From a checkpoint of a small transformer trained on Wikipedia.
Size: 16 layers, MLP 704 SwiGLU, vocabulary 1024, 15.5M parameters.
MLP neurons of a small language model. Each row is named by its layer, matrix (gate and up: input weights) and neuron, and shows model dimensions 128-255. Each number is 500 + 50 x the weight over its row's rms, rounded and kept within 0 to 999. Numbers have three digits each. A neuron's up and down rows have the sign that makes its largest values positive.
A block is one neuron, or neurons of one layer that tend to fire together. Before each block is what it responds to, as a language model described it from the Wikipedia text at the highest values.

Description: Word pieces that complete a word split mid-way, strongest for "ther" after "bro" in brother, also b-orn, Net-her-lands, man-agement.
L6.gate77:615496543480429563439583526453530478471544513392435505511515521514534546561477465533485475457368492485559432524512528504407475527564550475522485437450548460441479453420487500506489490479470531478504480483460511546487487374420511489530439550455459573456354499452440471504403482420442440549517503522533455524556518537481481489458476545522488497502550534521537478536464490628483462547554
L6.up77:491577538446488566450464531542471548478537557551504478434591402463488451499548644526425466549501555513572505401552537471428428522534612576508513527494515404526421525462594491533458422458531560463566557441427528472572415463584443454520474555437471559499481531499602458505476530531463505445539498530488415462441530495468529482526564450507550505473495488485505497475475509504528525546479
L6.gate95:496537502442447516476559474484489578402498484458481407492519574520514576480465526447459459516503426469525493533443414506458476455517456561493456405507460525504483522523559366568532468514451409503489495491535430510421450482591512559506539464324545439500438530496510534465490439457467409533547497488454517452434449548504509488623591454524503422506429538460500592549476548438475474521521
L6.up95:504601559476484486504523423535570547462523499424418585466555492551457560519504574435470446482395486499503492493478497410455639505505436454414514489586499523548449540478455501518488452463434509500471524454477607567562420489503562559518437483530476594502490575409438515562526500545491456485526527536537458469555450488516556541469522470453524566509524457559506551454481479508478476570508
L6.gate264:419483367355418497480475520470450498456476387586390565487449498491521609534458556526463511402504437497519427511474612528493416566601439581473425587524487516485443528541384530533469578535511524562456509444524537494495503551551515497489451517412425468515572401534521456440514461574478409523539598542484466471494514554490492535453501474547475608523507518499469507491530564483451474529533
L6.up264:452560466518542526510472458450487463377593543491480445556398564419530485540555527562500500596569530477485489538511509538459477436454533464532442452478631515498520525520624494575531487481511546558536550541575478456552504486599638498561485498443483556441538487500540499479563589502466437433518496399498615526488479500411405471488475557500490560522491501461466561572489492482474540482543
L6.gate568:453537546485541515478481425547467474508508578521558546518515519543493429497522511562457425464493418439535510493509470446576433462529497536465553491592422529488449558516582526439488460515480506557510598512494419519529563523501526497464463540494533608552461552555415457524507504658573406615555532478513477658479434479583522637504541577493458352483528556463416418482487482644465516576457
L6.up568:470582488436396494458426539598552537521486540525593408470468461559563546577486422528532598507454568508493343494492511393509506508496521573521576485460468532514509536441547472492576546546480490507543447467565502481518479476550524501511483570464557475482445558540569476425473473543473565545442569464496436445548463502454492521414500489449446383442492480492504454465521600505507466470473

Description: Single-letter word pieces, mostly h and sometimes r, split inside words and names, as in wheel-h-ouse, Ne-h-a, Sop-h-ia, cur-r-ency.
L2.gate115:510512500519576476546494538551633515538531417496406581455550446537575557626515447437514542523490581488507544484491461607502443590494406494492451511494535497497484479532429530383543537508495507518449505505568500530509519497546584468501547427537577421517545498432486494483450607385577506471524585530503465411544509456575508465543543459547428534539473574565494448494541550483593515475539
L2.up115:497471474406534449501488450536498480473526553511479590552528407504501543424519490574426447487524444508549628511461558581599619420629531589515522495446556580408525551413598577486456606623550506479508462520541520506504404481508444511482508547448486559498429517505509519503496426514554497487523542458459519417439504503499436486559488535563393478563483445462494549538532532498477458457498
L2.gate142:511461481522515443519580526444533529459499524574484496484521513493514479578555496477427547522476537464473522460513517457460507415427522462484510468423534546530498442495497553421475474519524547472541542556510502511401528521493577589477460464503433496527498483464529485501513459493521489506491584541511553437503459538485471527430509519369496430593513397453439484470597480510515460411561
L2.up142:489377505508533466508562447464482448489556492592492528468576496494433506525481443544570553545485572501558490438534408559548579478492560504461564495523472480493512569496603528569457531547517446479591546436532527591523454502472543522475492515477450491464493466452427455538473407544511494475509553524468493430518520534609574439439457585503479522458456475432449461532481534519540466453395
L2.gate149:548536541512567486422559437485437525479493519524597510393434553519485594410560463469487515437526512497483462468533536451497506516461472539470539524484503492385545402598439565381479465514570537438429420462510489523552472421446426533567482500520379538512474471469491497523497541465588556480476536539447448473548489475531479559480457570526506496541483524478421602515494508563456502423492
L2.up149:445551498381396463466513544519406533440478450549535507438525417498598540474526485467454518491378482458541451585533527516519468483586516568548479495525507501529529362541553451512456534529512480511532534349543619490466502569519509437448469419461460587555515469557411544499486501493574482530517399500563423466472555533460461509468501467512520499513394538436528513512353473518446530511442
L2.gate174:566450469449585546477491441562429500442557518558504490555601466465455517400456516498528552433541467491572517527392512518495451509512476440528467441507478467451448487598601546507430397574496517421376498528472471459560518527569501550467506505541475506429538600572479584533514494405471449457576537478374550583510393494474565418532547514534515499477507498519533422374462560500545368418563
L2.up174:567476541534530484460391489475616523468494525434426508519551478567582453488586502517593562526515471503396481468569494489583492545587521551434452543542403601519559538420433501504582431455534411472483603542477434536519564521492565499430504423497435517484521570475566522486385553510492585487397544526556452437558504559570496494534504571516477458465384544501444546466430482502562526551542
L2.gate192:543447489525531456466444475526575398542426569557511464504372556461425522598444473581467490516462511473508499515453451515525527439468476498507466443550524453577506487544504609463514471531594499435472611450488492429507459440528543392386543459510426388489548420540566535550506458500392447564543483413481521409479530522502513443524454505393492527515562460476506419535458517504536540448492
L2.up192:479454542459482497491569466407432481535443524483491486366487513534465433539541503492475602533585410519391551414476529531504503527519450485596562513458535507485542505478523498514502478477464447531534512563552625495449471460428519483501493461541458437471489580608487440520548374454545495503510420612526490516516457434525449451510424411480416474484463469606497539408430389462492607458540
L2.gate206:544548508557536532464522512511538507551479607497529412455436612438548540508465475478497382491493580522464606460469579503473523551458544508590464511501490490573447533457428528497470501515498415540488415524598457540512399509532474461436544550442591464449463554564422398510485571519407439438487456464534527551438452491548481572594572521564464442436428467456476520564481524463479515508411
L2.up206:461524519540569478545428468433468553547543526502441362465389550452414540505550555414541490552437436421534581523419496536500544555451520539527564502493484426475451533492553523528515465603517568572584433435602462477473505502464477585417418504476479469409521572515495430516487518544494564499461473419471446577443484521551469598531479483513499523422495490483433496502509482503467418489586
L2.gate223:461530547517504623484541600508554449498553561457413479552526551537500509428547504504500471484531515508480578556483506446550504585527554517497512461532549495471409480509514472489510563514553551517418532516379509480502548437509519509526482472515497549493621493566583495528585464423411503520477502506480509383406555477644463487381479538436490550490445541523577565461486476553465442437555
L2.up223:464421459531521576453452574485475499518501476539471568554544564477470493437566431487434492534516488468502506536441440449542519593663521494449490520509552462494514446503537453506429462509597627544512478434520454488497524480447531527430408480494462481475508562449541523467413447458558488537505469456491472490503446426515488461464508559539515488441435593481509536499410552496408541459573
L2.gate277:472488465523471465455644599517478481501436457530514569499494460412399565503525491473417492557487451552424404520484532501519455489461503576412417502488523532458476486561498433481500415452528510528554435433526533493463550530456415495544544558565504447415538539535514591489500457492527584513423485543544525481516486590517521478479442535428559572476591555478467445496406586506438502508556
L2.up277:584500537504513440512500482541460490484504460463575432443510482537491559525505518509468392567492459484445509533466548577487570415495573519499471472545464511527499480488435510451536423486468546458532577511560408494481577465423492494481506525525493612476523462545514410447531480511560509509506493530552495529484516483509542501509451516440613452493557547459539494553354505496539506546530
L2.gate354:510453443445467462455461536481536466544466418527561523456534472528464564512531434476515524500578461494493519454550534546544470492457523486560564535551483478463476598521381547579523487478472540410388540547420553483468542561488541487422542507494514539542434425401506481543626481457525427480500532497409506473475555488527417527477475431488519433524473576429540479467511485486593446542542
L2.up354:547484460461446478500495599508573505524463534480573412475393454524415483426460451489582492506508530468527385543519412491464530453431415522572503499465430495575550425470519524463496596577509466407513547525453553498494498543481435529512511491400569482501376483473489491498466435578459490515496475558573423492494438540460581638550526396526560501571466475466505467526636466507541496476509
L2.gate396:409479406432557454520547612571507491473415625364410594548427491484531618499549492561529476501467480446534548563501552417532431377562485504567527471538522576544450504495552461471489479539471462506493449509484434498494506469493500489474494423445448410469482548476495509527548527491508480505558416568482503440478473455514429564446481467517413541495554561450459509499520568519564431442583
L2.up396:533421595524460427583522480483511459484322435498592480478514600532543515479599476478509476476477433534469480509490477465468500470489473519509529455461575597548435508459529481537475422460546482537453490463592556517483578434481521515447504476512469522489498460492514456517488554513398515379475518455486452514562594411499557511565521505542542555457511539381560387424565475481491462530521
L2.gate421:498526534467492548580531530536606461478475439552453464561496465518538505540443466481434511491476501533494412500411548521445466459493536528507571509501395551558456544569563501443481544513450531550562541559541464396475441511495451453506515441493572493461566562454456460566472488505521511457503480486579479465489503428578482531487500618605500471371497455468395568473534552414524548427582
L2.up421:488570515554511526495395546482565496495560528494503561568551406517521461502415507534508534443521344526546497471533494504530454423483399545405570550505529460482511456485420453494461481476488469475449556515472492424556469516570517543522526408400548395492520567464466562518446535604507519530578589478522523516504495543459472517540497601498530521373487501450546470497494622536442500557544
L2.gate492:535591459562495519384516498516503512365518499451570537499463555507536468415493490517460468455451472436467454420378535476539530487506458538467479557518438609467509442510472553437504514542531460498477522501555562529556571483430529428504552614515469495555495401463554532502439465454578531507482451529498456555549470459518584354533505472521522652469500467544564460460493535515521437475506
L2.up492:457530530494538478511497512499480475508508432475504394484540533570487440519468509535472571538472449494539492583540439557510558483552558454412531538399481596534519497472448569522434505463450518515455459452505487406491483538483527440478501530477435537507434470476459368389489590578555507426559464420504431485510511541436479534449520541494511513547478545463551537506433517544465571446555
L2.gate512:515493434495608371519489449519571444544458470527619550477434466557547452514547511520456523448464472448427445543504428416533484470475527530510504466481594575418534448480582516465549440471532455464517584486549463494448374514461476508447519417558475499534432509540562505478543422430501453459399430410579524548558626399568537467498473423561530559478465560482442457508450537478526445557531
L2.up512:416509449581506416497618559461570522522447576447513417494485539471518522444499518572534553499541392522433473384500460551563570524499467450443452529469562499361446454509453488487492519531497549439540550489425507501501587534524504559575503511507583429379513494551461491626443506416501514535568549479524464455489374548453599516592438475531521544456575491490521506501495532430450420490424
L2.gate537:521482446532602505450543510551477499530480485421497586447398538609405484472509519472557408501588489483540472465565407501487514501575524526507490509428520557483456523519466568459568522566550498445481558491452462503505460430563536563528590509491445526476575456502449434535512520477559446537509452495498525500473477475477476499445428466544525494485481580588571597611513561556488463489520
L2.up537:509444537462503458515508436527439490449474506493497425484489487509530505565542536437527546413418527469523462425517470538460597463508464465409498549562444446521582449512445487499434420527543526517542453535531479434457551505370436540470495490474425446583547592462526607607511511526382512406509421476477521479463511510516527473506494479531448482514543497424548419421465480492436492508534
L2.gate631:569467453508577474474518505501505452566488498530461511505499559437576481397501451499527493444575426486489501538575458504587409484513500587533523491490552538388485486467421556465581503547541509511447516467499559543545465525476495518552460433495578496483443451484431574419464404414493469520510516435580479520406492468549417431502479553518430434416560539471582502489471543558473615541540
L2.up631:507449455408545455437550460455534523554562445484549467476563509462543513435502496496505413489489465593507450514523492445445430534523543560567499550591490530527472521466458582510488587551512565368513571569565487540520517394526366473524559445451479534519454403581555426598471446534570535574479613543563446460493541494572467513440492591553450478457450534502526399572428456500455538534531
L2.gate699:550495482423544441477450557443488521512451506413451399339433456457535537579524559539559458534475501425534524471537456517534521456479502445509561566457498505510593529632460536535494528405564473522453509450521445423534513517565509487520561543515524407481496447475462524524469494502545450458516482472524489425353553539377558525525527509458512536546464511535543436436401555579532475520477
L2.up699:470497506470518517547557547464531464498482484432417536542561430537556434505483443565409478473487478535527469493452512492499519553451554454585487521586533627414464558435547408573489499479498448531554436606549537483441585460479464421577524521555474495454423479479436563430477506535457509497553489579502488438499600480511571527455513469476440476491414456623481489475440489601487512493544

Description: Second word-piece inside a capitalized word or name, strongest on "ines" in "Chinese", also "ing" (Bing, Singer, singles) and "h" (Jhund, posthumously).
L7.gate61:495390442475423467537520540390506475446426544436532489543477491599545379534540544573552495466408466517440415523471564605454443599440436556604551497436526422421491512510429442514507483510511463615477471455573474541531478476568523468495573553530538459487508483507380390455485446458516516465518431469502402447502447476532436484491479391447414565508518471447469533471509439508485523557464
L7.up61:488528596492484544481542532451536450505417596517472530495551493543555535530525440550477508553532519489566505491531499463505546555471491477433462432641475490450550503542605474585506613456479403531469463453567445429549483390500486517519471538497521462440432553468482522563523572503551545551484519477545496551444471423478483498484451502453520539447520644486546606506455460404535474411506

Description: Short subword pieces at the start of a word split into odd fragments, most often " wh" opening while/which/whose (also H-is, st-r-essed, J-ac-ob).
L6.gate48:409561463428375580479512444540494523517405471415445494547406561537527601491526565452460522453446456500436475527465477490550510494534471548471491422575530471533537529463470471509487499538493445561481535437538550544522447557473485592509548608516463528544583504454456426443385520504514417570519469504567527434522476415450470504539518516554518486462470488548455562446572524569500437418568
L6.up48:539547556593476538462468503492538527473447485471448530424464456517445506470567564496486434554465496456412485452444595512526498467498494489455511562492461417457487432606546564557504449404467510522568455545601498546508548606497461432516486466471497542492511394531575517411490441523528496478525517460542439492518600481483511532585522505439429502563409468457471449590551545499375455509508
L6.gate191:547467481476432493447527571445470450552523452543522474544510597442484493503489515471423572483518603447459391471461479499527440529534555503540576443527539482520408502490482454545421563457522528480483535503516504548450480492468551475530417511456597472546489458422448619448396466473462527509486477490501393426463542494547540408545445439523532506448502587596419528483624514535401457453568
L6.up191:526457531466504510388544451526442369453456504586475496459457520498524516448604525509447498519595502596411574447463486555439444546531496499511437450471455454494525468472495495467457518556474456526641424562527391546482482477402467539505498550570525534525546539539496545463601471446478542437568497481440529520400539544548499529534489480530524453489659471438509467557543515497466500465601
L6.gate335:501485492386470491428556503569504496443571606516445524530487484477485442520487577504455397472479581482492515507542527515627319528502561554512424461492507492512534511573442491490559517462530465536446497566500440515457424538485579482545512469521529492550604474484469530524477450478500503641414532492531424456498510479458613487496536390503511542583555510521485492561488499531453468495578
L6.up335:456501526489530421451442561487476554580488464496471509468503561461505550465468489535387524564585427543548487473548503463443577414497500504482501512589486505518554414405454420552472479550538457461543463446490458537491491438542503485506570519538518527557461594457577502628514435452466387540520535511544482508575379539522538481483464546460442515589468595465488568467531492544412518533436
L6.gate430:466547512409491541420472525481528440568527538582491430532592542546440491508457590477568526470453436454484437437461502481566428452518536477504532583459520445478468475499518489611474512522461466409551480600451507569571615497409544470515493538498482538608463531563491461526520422478520509490500510512561484390491484471537596453523543468525501502490555613418500436562514459585496476442510
L6.up430:555433470407495415627463518599412466564463425448535566463445515560521421502500593509572551536466525453436498544506476477544461458550411539520555432461456465500412519443481491557503496508453585616434475458508470536536516491506478583462576509457429504504483450547545505516480444481528452449553508594525556531537412463430414472526480463409408496527453472535582449484567465580472502560504

Description: Second pieces completing split words (cl-ub, cl-ass, le-vel, gr-oup, Dem-oc) and match score digits after dashes (3–0), plus pipes in sports tables.
L7.gate335:606507561506539478459522347494502503494503494454443538496499509546455534524565531437569481427489439536514497500520488540528495564523416404477463546463547456503452358460493440534566506497472553506467460568550484582509522616536512403448559523575493556565501497473390560558554464458468523485563467463537635490561571556513473523572535544543564451493569455547490452459412538466588506475497
L7.up335:459548498425487553462507536554472442549519476472480466501408574518534505528378494480450482504383574443546530435597489398529529419474547523472569495500467591558524588442503406456498560482582517501478493462521524446569438504534501519576472522486419551546523361371496480428350517500520465500450537516409414503501488586500522461521465451453560461391493564461525477564526496516396464566516

Description: Word-final pieces completing a split word, e.g. "her" in another, Fischer, lecherous, plus "end", "ar"; also pipe separators after numbers in tables.
L2.gate91:451445423415399405509415523645444365459556558519497471515464563454463575467570438508547527506497428519626527427515544461583471519571504461545482585432428540503563434477443518462481538448422498500509644535552539494532500501551531555490433568512469570537517486496570453495546478468528533471511537459491466512517506425569459475435492577502496534466510511419490504552439568509484412509500
L2.up91:460381471433564547494426566492499478533511531498541494603494538544519536588497467449512454458512460557437391558576503515477438503545494390451472512532518609561599537450463479612488511523497518435480484452440463561477441464438444493408523494498454567463471471458595542456656503469423522412459489522424475522456435495540541486529468471514538480434422508520444572474390483520525503544510
L2.gate119:563589483505486568546492510468521514476523443500457586435509341532573456489558545545488571487515447470489493555512452513511424520410454547475471441482460420405471510530534485509518518548536539463602490511446522502500478404477559443469545484488540435474476610570510549484429567540505480492547588546488487537511512607444557505509471472450553467511436579568458457471466348473501531475385
L2.up119:462505494553457445471429480569548535463494468468437444451590464462442464577463483452466503488496506480516491498499504564558507445543579501533428497536488524513459506428509458571449483568558541443522435514426522498546544604438659488504502548529586550502423536501542466536587451603450580557505547492427565544520481481428414550463540482484486561562548462543532559504519586605489476547454
L2.gate168:533392484512492478481446543483497449486397483503442590503484527450561465525496440471516469458457501491539465605480494525456569517453558512489468503532460493504533391410429527443471519436574536539532497407469494505515530467564496551556517497461445566446494434374535433555472513503492456471567423615435561438468512405568477460546496507401442511515564500504449482591469440393494505417520
L2.up168:560547443532524625555463528485550479560432530461450486504502539501617471465568515587445410529491523530467483440532485588522478521540526459523568474471427476486471546611521566435451508428475498520578499404468483421495516505510466556492561565500557544517427422484550481416417413549509508534453536527404474419522550464497505577519465557431523390584417530514553496531557456473459510345544
L2.gate179:499587487503532572490472482525574499543529534433458500439554568478422529559468498500497380482555476560535508462507430406519380421548495525486499507479474495449585511559545488448481405491515542506578551422533528491539448522452553528478542481466497441491456481520478449487475430339497505441497558394561526500502484543468583478502551528577486349538396476457553498481504419530506542521538
L2.up179:432517425573463536446422498520582510491544456549515452562538380469556494531420481605485515540465471556421459580516590552496547463500457463441449573458521548488596493457493486496456474510466412508501486532540507592485540489527433632540601443623502499503531526494496532582461488474521482512412477526515503500486507454489515478581524469507474535427519477517516492423405481560482545472582
L2.gate220:567492503466452528587448441489515514506449504532504510492455530528467485513513499457445503541508547522486477558516506553514509492465519415522518464514455484533488507519467385538440501440563484446387512550455516474570509364545523575485496582486508493502507420485412594448640443486407446504444408503493475525560471589421412495525439522424483535520526451525507392562554549530519442516471
L2.up220:439587543493532540462379539500496555547516496599515400581461445513589463489450547493498445445489560527486490515495580423535549551543507511511534453488480493456468527577448520572527620438540447465522472605472446535541525453581492495566483452530550491531497508421472556444519488559498439477442500449495485396538497484498508482544475447495491464544545538413417467562552467487503501536597
L2.gate236:507466499478471471537520491505500508519556396428482463547461497555484469507565518476486500443453566449603558505508523498389498616551454532425483688432450462499503419534570494459521592511492428562422562581466499430467528409509554443526481480477572449490337471548611477461493467549492555612454407547406538549508554514527492496523480485541475524547481497456482503453387425507564504550479
L2.up236:588492485557388488501413494603428517472513512485549581482509575513551439532425498469485532495422571544464507447530463439447576507481457546508543474533545573521687587492529456489538539549467517565593560469611446571523470475442512544451436512428490519448528566490557495489497578532416471472616529470556437446489539481512495471513541408471455512518467457481506505503582475454495558551568
L2.gate263:501453531519489529489485494539544558433503473484493506613465532601565492545515434472530565510515447438470411610500552478441522501538471519528493394540483485493402475551516453509532522370545420555415501572513424443508543564483434513530501536459477545492512527458525454567490526587577383414451483524392593441457538497521544512573475430485600510476565431519490467428489559509591407450560
L2.up263:517540543454522488516497464545500488549441496467425496545582444484470555586447390480444490549492500431504502427592537535451570539552396520508472415428494497537463529562392554586533545525457525525451496599457538543579470510576484574508473477426556556502505530528453497585629457528505427526587474355580538390504432418471461430472611496589499490432482543563532504509546480449566602525471
L2.gate271:483443544515582493485498557457395501506502581514486503521543544459485473538516519561560462510513510512529511532534525539549496416534534594463524472555479566503498433453535440556501443446486484579460474485477532476470394444484586553440521563541501443587496602536588484408464600587512520532546507533415543471498489553519479533592467505439509520437423500531480439501470376582557520457468
L2.up271:484506490518427511591502578500612473539465443501438559455519482526493494506435489485420517473531501445493566438461475498505524536549490480529491502462529511559564512436509499456489530447382491479535544457581463499530474540464560570521477564568360602508544534578592483527464533539554487532486579412501521524430465487528522445513553553421500495491646514439432448421433531443476500410462
L2.gate329:501477451569551480482550461490561554398482450494467402470534445446442525442463480474503556608501509544563494558450539458530454535501490559462551494581550570507478469529428468504543513617512451537421483546482452496462530548508594569484505477430600490514514556634517487465554519504497474552498580526535484473463440488547420544433526512571533507538441525483477468438534513458518509476523
L2.up329:624473537550583433528522385438523560571584558425483533447497519455523525504524482530479508525531517511568460446534455515550513517465519490456529457464532468461512602479532461461450573455480500495467443510501411469527566506483433458557534534539508491547576448552470551554461490399505415494536498452497490508519547639317417561523499527537583479513440449541495557527546538646465514536405
L2.gate486:535475479359534520531457483442499563480452515546453457493381425609551403451469418504483495445465529466472546541478522438544453576522547475438533372498499590458536496582502440495497485473529457460504594583530528495518505517518558563519481540503493469519491508491447592545543476494573519383458554467478562540521513598538475559480492450515498487418586517532454515542502548469458556586531
L2.up486:528496530572475482487470504568452478467487552401582525489562497453532486521445542516476470486575410541550530447440425530535513483548577522570507508482478539434507408525486560496623436484522493469596566480543499480570490455514462502494506445531478551550442485515549459497477484464576582464510608449521586512479548554498492545542590510487612420478514447500566519481448427559562482436590
L2.gate490:510534505561535465547492585450495518517496501456450505491496521649552455497604506416493488498579577575409467482523513514454522421506479451492533569545487471619477472431478429547515663513562513427510458596504455544471484425530456572553542537472527391575555453547513460500498549537512593434583568539532499539567470434451530524479483369493540454529478519448448448484469556488515480474437
L2.up490:423525500476536557505530457499490493442541523488529504504464521452551532563464499492535404463381490511466528447498501485513585535564502433469402525549507586482551418511583463440592488533556503451459483455408437467518480473598494494547470522498502440535542507434497450483557501546597492528552444464440601512450469550538420478572471483487521542589505501390462612461447551499625502473592
L2.gate506:558527592564451462394436497506524459460487495451563512510447461452577468469432436444435406547467492550498497462511343490574393530583553442498540552486515483514612462479426437531523498491608536520543474520522527561453450432536494490556517506582443521627459538506482471570458496453433594480568612502550567521431526463564486452488517461441593505574530487511436538499488405585549499573523
L2.up506:611581543576499459587424465556583394493409475542513483440516482416516524447487475574480556604533470454558519504481475544559459492556517572438489472484450532507557497476505456555499434585447546482541435571572622584486469489526481476523500450528561460550539582389524472520499490499423544568539655467499595520533485430475561495456441504403546531552468477525524485508494475474536489521607
L2.gate584:541506581442574641490504412532534496570459492539463517551517432472467419449520549426571477537588474588462486479556545431559578579531511398464444560473506530476518547593494368509497510479494397553501435493549528547529560521478519448528476446541525533584502521501483544508493488516525428501433530441468532432528588549461450468484524425400518441458535576428462489564503510528486536464552
L2.up584:477427518574576513378497494514453517514532434503546478441523574494582546548481567467488488497450521513480545446503496486535505417532462528425526496515516458466500524481492494535435429517552479427491562555543538504467524401487515471563572477475441435589462559459534536442455491513499475455518474488486552561526526493372603512512525528560445541581432451462490518399568565553471456610518
L2.gate615:493484491495542467544473451547577498500516426536428517496499506526410433554515491486541490549461525522538525447560464470514472506487584448482476459485547524562477591445502462496395483415465452554421521456397477540559455499535509513512515440561488540564424446548497488495548508529492421434535482461657504534422477578522487439590531512479498510443523510542448402523490508490469471558452
L2.up615:479599557496519481467576612577437531464467492550486457493486442526420494371494509580481410442518492505567483416533458529468522437504448491431509529466486464459528512513498558431468551470534386588567454425452452476514505591417554457483504511495494498492571493461611540516513478466508462556500477560594433523467522356442507530488449508574466598479513563549447530565479540476549475420464
L2.gate671:532506484515531468482403491523424545481537492591548404552514523397437525506482472435492564599481474477498462541512490503488489483465381521515478527516483518453476467522487507521514428517513554510551490527465521446507526496562498539509496507458499550460556498479502503555615528599494548443502486519660560510539556522516513535529435456522564426635523458429416457416497487500514464496440
L2.up671:507458468466502441508524544569476516465551483463547529497435449441499455558492546495452455552551466473430479514513509525348549476462577500536558466510480502492460527464474466464502463573478573427464473556524623402481582488455467476519534555553523527528531472468561570440511450428503451565575466493525484451526423509570473531453517592561483429473489565556469458496446501490456463463406
L2.gate692:408444484574499515592498521424435504518524572542531511499456512519562518551570458567486445492549519478507520470528531533564498526435509546577473500616530440471512434510582485530510477511590542465589548530442605492505470500451505516466523419438565455483545442505515457487532431541557469491428515442478543544446450478443623488536510515448521470524441468444500498502544583467560425472495
L2.up692:517434397535510491500459560420479429437502501453504465513436501554498454487452494494601462446469418436408533490430466492568451553444520491470502492558513456382517449443549466405512491365570514479487486451559450507574536512526478514455542602425516403511508537522529530564515507451515567568517465485396485480422566492507561442510458562489410433470446492407593479536515499482498584580496